{"init_std_qkv": 0.0174, "init_std_down": 0.00372, "optimizer": "cautious_adamw", "grad_clip": 0.5, "final_lr_fraction": 0.0}
MLP neurons of a small language model. Each row is named by its layer, matrix (gate and up: input weights) and neuron, and shows model dimensions 32-127. Each number is 128 + 24 x the weight over its row's rms, rounded and kept within 0 to 255. A neuron's up and down rows have the sign that makes its largest values positive.
After each neuron's rows, "fires on" lists the tokens most often at its 100 highest values on Wikipedia text that the model never trained on.

L8.gate34 [160 112 105 174 117 108 167 145 129 128 119 111 118  88 153 119 120 145 112 115 157 167 160 172 118 115 122 178 150 142 107 117 100 109 136 142 172 128 132 123 141 131 128 118 116 158 198 143  91 140 127  94 129 122 133 115 112 135 165 136  78 121 105 115 127 200 129 140 157 123 143 150 123 139  98 123 121  85 127 165  92 167 120 138 133 121 125 155 120  85  92 114  89 132 133  95]
L8.up34 [151 208 116 135 131 165 137 131 142 148 109 108  78 138 100 136 142 142 129 101 141  96 169 145 110 137  69 114 137 155 164 132 153 108 145 154 174 116 122  89  71 151 143 160 143 148 141 172 132 100 154 149 129 115 151 128  86  95 118 130  98 133 111 145 117 114 123 160 157 123 122 114 141 113 125 115 141 154 143  90 101 116 103 138 139 130 101 188 143 132 125 106 125 109 142 110]
fires on: ":", "°", ",", " about", " least"

L6.gate92 [140 126 127 116 107  71 112  74 119 119 145 118 118 160 121 107 145  90 117 148 161 144 154 117 188 161 106 132  90 146 105 148 125 141 153 127 134 133 111 160 110 157 148 124 122  84 195 110 148 152 130 118 123 150 170 121 130 136 131 112 157  98 156 121 116 155 128 195 156 111 136 132  83 119 109 137 119  98  88 161 166 155 134  89 133 106 135 120 136 136 122 124 169  81 105 121]
L6.up92 [119  99 121 138 138 124 148 108  99 116 124 153 134 154 109 165 130 113 144 116 124 111  62 160 137 113 121 121 119 106  94 128 137 109 114 157 161 126  97 118 158 155 122 134 123 125 151 131 104 137 110 150 163 175 135 140 135 110 123 125 173 149 177 119 147 131 133 125 113 126 169  89  87 116  96 115 124 122  97 119 113 101  89 102 114 138 143 102 128 169 146 113 151 135 129  94]
fires on: "0", "4", " Winner", "9"

L4.gate113 [ 85 129  97 107 152 151  74 128 139 121 108  77 135 144  78 140 125 125 116 110  97 139 149 140 128 147 118  88 135 132 164 155 127 163 100 105 129 111 152 118 104 100 130 133 125 129 120 135 144 131 127 114 134  89  93 170 108 107 129 144 108 128  97 160 124  94  97 143 134 155 144 156 112 163 118 100 177 117 146 170  88 194 123 140 133 100 132 109  96 155 121 129 158 171 148  91]
L4.up113 [150 113 119 101 143 137 111 176 138 132 135 137  96 160 112 144 157 115 134 101 115 145 131  86 112 122  74 116  99 100 105 125 116 133 156 132 119 123 186 167 128 126 129  97 136 133 105 149  67 155 115 180 156  95 158 158 138  85 143 129 127 143  90 133 170 118 144 122 142 132  97 144 107  89 119 107 123 131 131 131 155 112  99 149 120 122 115 120  93 139 171 166 118 131 114 151]
fires on: "s", "2", "3", "ers"

L6.gate191 [132 118 140 138  93 100 116 154 105 119 121 106 151 115 120  82 124 107  95 124 142 172 182 125 100 148 182 142 173 122 132  99 112 169  96 133 161 139 109 119 116 177  85 127  93 108 143 119 137 175 129 128 131 156 158 131  95 146  86  86 117 125 116 122 126 149 153 137 113 134 105 127 148 139 106 128 163 128 126 118 116 160 136 146 137 136 170  95 141 151 135 113 148 118 116 166]
L6.up191 [147  78 121 135 130 120 124 173 155 160 126 120 144 162 121 146 122 126 121 159  93 128 118 158  75 112 120 138 149 115 123 154 111 119 126 196 112 114 126  67 137 149 130 124 134 121 188 117 118 109 138 110 152 166 167  99 126 107 133 120 134 153 136 149 140 130 145 164 144 144 123 157  84 145 126 106 108 100  64 153 121 139 169 133 109  97 123  99 138  98 124 140 166 160 131 156]
fires on: "born", "er", "shi", "man", " High"

L5.gate97 [119 151 135 131 127 103 127 125 163 144 153 141 134 117 107 112 113  95 107 124 141  74 151  90  93 111 121 116 124 121 114 105 120 146 134 145 113 119 105 132 107 128 134 136 124 128 153 134  59 113 139 122  97 173 117 123 130 155 131 124 137 105 127 136 155 123 111  84 143 115  89 115 167 102 145 131 105 163 138 125 105 114 110 164 147 119 101  73 138 136 100 123  61 123 126 128]
L5.up97 [113 128 135 161  98 181 131 115 142 139 143 156 109 120 149 130 128 176 108 141 110 149 100 120  86 103  93 195 140 129 138 141 142 104 126 189 136 134 100 146  98 191 130 106 141 127 155 127 143 136 145 107 134 166 192  97 139 151 146 154 130 155  91 121 115 138 114 157 104 108 131 135  80 117 155 157 127 127 113 129 107  88 102 160 130 128 110 104  98 175 134 136 107 119 134 134]
fires on: "-", "al", ";", "ro", "com", " |"

L8.gate154 [166 151 147 137  89 159 146 137 142 100 130 139 125 111 166 107 167 149  58 108 107 172 150 166 126 100 125 137 159 143 116 150 120 148 104 106 143 101  85 171 165 130 102 119 151 109 122 133 154 153 138  94 160 120 127  87 127 136 112 121 103 135 113 157  82 169 117 121 137 138 150  94 125 142 151 150 102  88 115 147  86 145 103 156 141 162 102 132 124 118 140 159  63 114 144 134]
L8.up154 [129 108 165 141 101 160 169 156 129 102 186 175 166 143 127 123  89 119 121 104 149 159 104 152 110 151 129 148 135 108  98 122  95  98 103 139 114 105 128 106  84 155 135 104 103 138 150 126 129 106  99 143 122 126 174 123 129  98 164 134 152  91  95 122 147 164 103 141 135 141 106 115 115 165 102 104 146 127  69 113 112 131  91 109 137  98  97 128 145 156 169  89 135 186 106  98]
fires on: ",", " The", " New"

L5.gate51 [124 137 119 150 105 122  97 151 172 118 137  94 100 160  83 153 138 177 104  74 132 134  83 107 146 179 112 164 125  98 134 170 134 163 108 150 127 126 173 126 127 138 160 171 119 106 138 128  99 155 149 140 155 180 102 123  84 119 109 161 100 148 116 116 131 125 133 117 110 117 125 106 137 107 101  96 108 134 110  93 139 141 121 121 124 147 142 133 180 152 105 112 128 107 120 114]
L5.up51 [143 103 119 125 113 118 118 131 122 115 105  75 117 210 115 116  94 126  96 144 137 139 114 109 131 177 117 128 127 124 137 148 148 159  78 121 126 141 161  78 118 112 127 172 109  86 132 151 115 169 120 128 156 142 164 150 122 125 156 159 105 156 145 139  86 124 132 133 140 131 166 110 118 151 122 147 127 114 149  83 180 139 141 110 123 133 126 132 166 116 152 107 148 133 130 130]
fires on: "s", " teams", " troops", " players", " goals"

L4.gate116 [151 134 179 139  77 111 150 135 164 116 151 147 131 163 121 109  70 139 151 119 111 123 138 152 132 105 170 118 138 137 205 146  99 116 122 139 156 151 131 129 117 104  84 133  96 117 122 109  90 130 119 164 115 125 102 109 112 145 141 122 128 133 136  95 100 118 120 140 133  95 123 131 153 110 181 155 139  90 102 157 111 147 153 158 126  99 149 174 160  85 142 113 114 110  81 119]
L4.up116 [103 125  92 112 103 130 169 124 153 150 141  86 121 127 145 104 137 163 154 128 169 121 100 109 150 136  91 147 147 144 155 137 138 114 117 151 138 126 123  83 170  74 144  89 122  97 125  95 134 130 108 113 138  99 157 123 127 144  91  99 112 122 141 127 146 160 123 152 131 124 145 159 147 125 163 107  72 135 146 142 121 149 106 145 142 137 161 128 128 122 172 158 142 116 115 109]
fires on: " ", " a", ":", " was"

L5.gate21 [122  96 133 143 113 112 138 110 147 125 128 131 139 112 110 125  83 130  74 115 133 166 108 109 168 114 117 134 119  78 163 123 145 112  95 141  98 181  93 103 140  75 153 161 115 105 124 137 186 137  82 125 116 127 131 203 112 135 146 138 152  90 114 142  99 117 130  97 154 141 139 123 142 107 129 123 143 105 148 159  90 176 134 111 145  94 133 129 131 160 146  89 106 103 123 150]
L5.up21 [109 103 115 127 111 118  94 162 144 147 147  83  88 136 111 119  74 151 143 136 132 108 154 127 176  84 109  86 123 136 148 177 121 141  88  89 121 135 144 105 139 102 110 134  89 141  67 145 120 131 127 141 152  67  96 150 157 142 109 117 150 126 136 120 146 142 113 174 119 157 111  96 143 142  83  65 134 130 129 144 116 105 115 110  94 125 154 133 136 159 112 155 118 122 151 151]
fires on: "s", ":", "ux", " has", "P"

L5.gate28 [113 144 104  87 153 124  98 115 129 117  90 112 106 106  76 108 144 132 112 130 124 106 133 122 116 133 137 157 142 116 190 172 144 113  98 126  74 133 153 144 139 124 137 154 136 134 106 131 132 174  91 124 130 106  75  94 116 124 164 114 151 177 136 124 109 176 149 164 101 136 112 115 164 143  97 106 142  95 126 133 111 136 124 178 107 124 139 125 105  86 131 108 166 164 115 111]
L5.up28 [146 121  96 116 163 137 143 129 126 182 160 118  87 144 105 130 111 130 103 122 101 152 130 104  91 113 120 144 119 152 142 113 181 145 152 128 131 165 148  76 137 138 135 135 121 119 136 161 118 125 129 156 144  96 136 140 168  87 126 124 105 160 169 158 124 120 107 176 129 168  97 167 135 121 152 124  78 144 154 129 127 114 114 131 103 162  76 151 129 109 140 107 108 111 125 153]
fires on: "s", "sen", " services", "ers", "ović"

L8.gate148 [136 118 147 143  87 122 146 114 134 122 117 169 111 133 131 114 104 105 106 117 147 138  86  63 154 139 152 126 133 129 109 110 108 129 128 124 139 148 146 123 110 108 160  90 130 166 139 134 138 155  92 128 135 155 138 104 141 151 146 114 109 114  87 134 140 127 117 114 138  99  72  90 130 116 112  82 150 147 135 149 122 157 118 185 171 100 128 136 134 134 162 135 138  92 125 115]
L8.up148 [ 89 141 144 155 164 136 130 143 117 129 105 133 139 146 119 139  83 186 136 145 116 133 128 142 125 113 131  96 153 125 128 137  94 170 129 116  66 117  90 121 132 153 131  97 140 121 132 145 128 108 115 160 175 116 174 123 130 106 146 119  81 172  86 108 148 108  99 159 143  73 113 128 156 175 111 137 152 108 120 138 121 127 175 128 138 125 151 144 128 128 128 123 127 147 158 146]
fires on: ",", " |", "N", "-", " enter", ":"

L6.gate60 [172 140 146 156 124 106 114  90 130 123 108 146 110 102 125 123 124 108  99 133 132 161 156 162 135  96 128 142 118  98 100 139 116 143 124 140 156 134 113 149 125 149 146 135 138 128 147 103 111 111 142 124 106 170  86 137  77 142 145 121 118 177 129 164 177 170 139 137 180 135 109 115  96 100 134 142  73 120 125 142  94 143 103 145 122  80 162 149 145 148 105  85 126  97 141 144]
L6.up60 [ 59 145  90 112 152 112 150 127 114 123 127 109 116 129  80 139 148 135  99 150 115 132 155 135 123 136 139 115 125 161 138 156 134  95 150 168 143 149  97 126 171 139 149 128 143 131 122 158 145 141 116 133 159 120 104 130 139 135 111 115 134 113 136 120  93 165 113 145 179  92 160  86  95 138 123 153 145  75 104 130  86 154 137 112  91 103 126 103 129 140 134  74 147 112 120 140]
fires on: "9", "\n", "0", "6", "der", "4"

L5.gate147 [ 93 143 164 124 119 121 203 110 170 117 128 157 115 136 133 137 136 138  87 126 142  85 114 126 117 122 155 124 129 136 151 124 105 130  78  94 132 168  78 132 142  93 132 106 128 142 194 114 146 160 110 140 151 148 129 152 144 142 123 139  91 109 116 147  93 130 127 123 162 129 140 158 157 148 122 188 133 120 147 128 134 126  94 146 127  82 136 138 127 150 153 137 140  99 126 115]
L5.up147 [190 135 110 148 105 137 131 153 110 139  98 117 119 145 144 126  93 173 163  91 134 113 129 122 137 146 159 123 161 121 148 142 158 122 109 116 105 152 112 106 121 122 118 132 138 124 161 151 144  90 123 177 155 102 112 153 104 116 137 105 154 136 124 128 113 127 115 180 136 117 153 139 124 141 127 109  94  95 151 144 129  85 139  80 116 108 170 148 147 164  99 121 168 103 167 110]
fires on: ":", " ", "born", " August", " on"

L5.gate93 [ 89 121 164 144  98 112 133  92 137  91 100 189 122 129  80 105 144 132 122 152 126 159  78  96 131 118 142 117 133 120 169 147  84 101 115  99 138 125 119 136 118 134 125 113  99 115 111 125 134  92 125 147 143 136 102 106 145 130 131 109 136 152 113  97 159 147 138 133 150 130 135 141 159 119 179 129 138  83 159 120 141 134 111 140 133  94 136 117 160 126 113 116 119 111 106  78]
L5.up93 [105 162  82 116 131 159 152 131 124 130  80 181 145 141 127 118 128 156 126 127 114 118  97 135 155 106  88 143 141 140 156 153 137 128 138 144 128 130  52  96  93 177 168 118 139 114 142 141 155 113 178 142 191 144 148 111 173 112 115  85 173 119 147 114 143 141 131 140 120 138 174 179 112 122 135 154  79 142 122 128 102 138  85 116 128 137 162 130 132 107 145 126 127 132 125 131]
fires on: " ", "–", " –", "-"

L4.gate153 [ 77 141 107 152 106 111 100 167 154  92 120 126 128 100  81 147 116  76  99 123 103 125 115 139 123 119 104 149 138 114 133 155 156 139 141 180 129 178 144 126  96 129 129 146 144 140 159 128 169 190 110 135 126 131  91 127 102 125 150 126 121  98  72 109 140 143 120  86 125 158 120 149 120  91 109 127  88 101 113 150 159 168 119 165 124 106 149  98 124 104 144 111 143 168 107 130]
L4.up153 [136 137 111 117  97 136 128 134 148 126 107 111  79 136 108 127 107 139 136 118 103 107 118 105 155  66 113 144 143 133 121 148 143 123 118 152 108  85 145  77 117 115  76 175 118 159 135 138 129 117  90 132  94 165 168 121 117  78 115 113 135 107 103 152 118 187 131 125 123 148 143 106 113  79 156 138 175 169 121 168 120 129 145 151 128 136 182 120 163 101 127 128 100  80 147 120]
fires on: "s"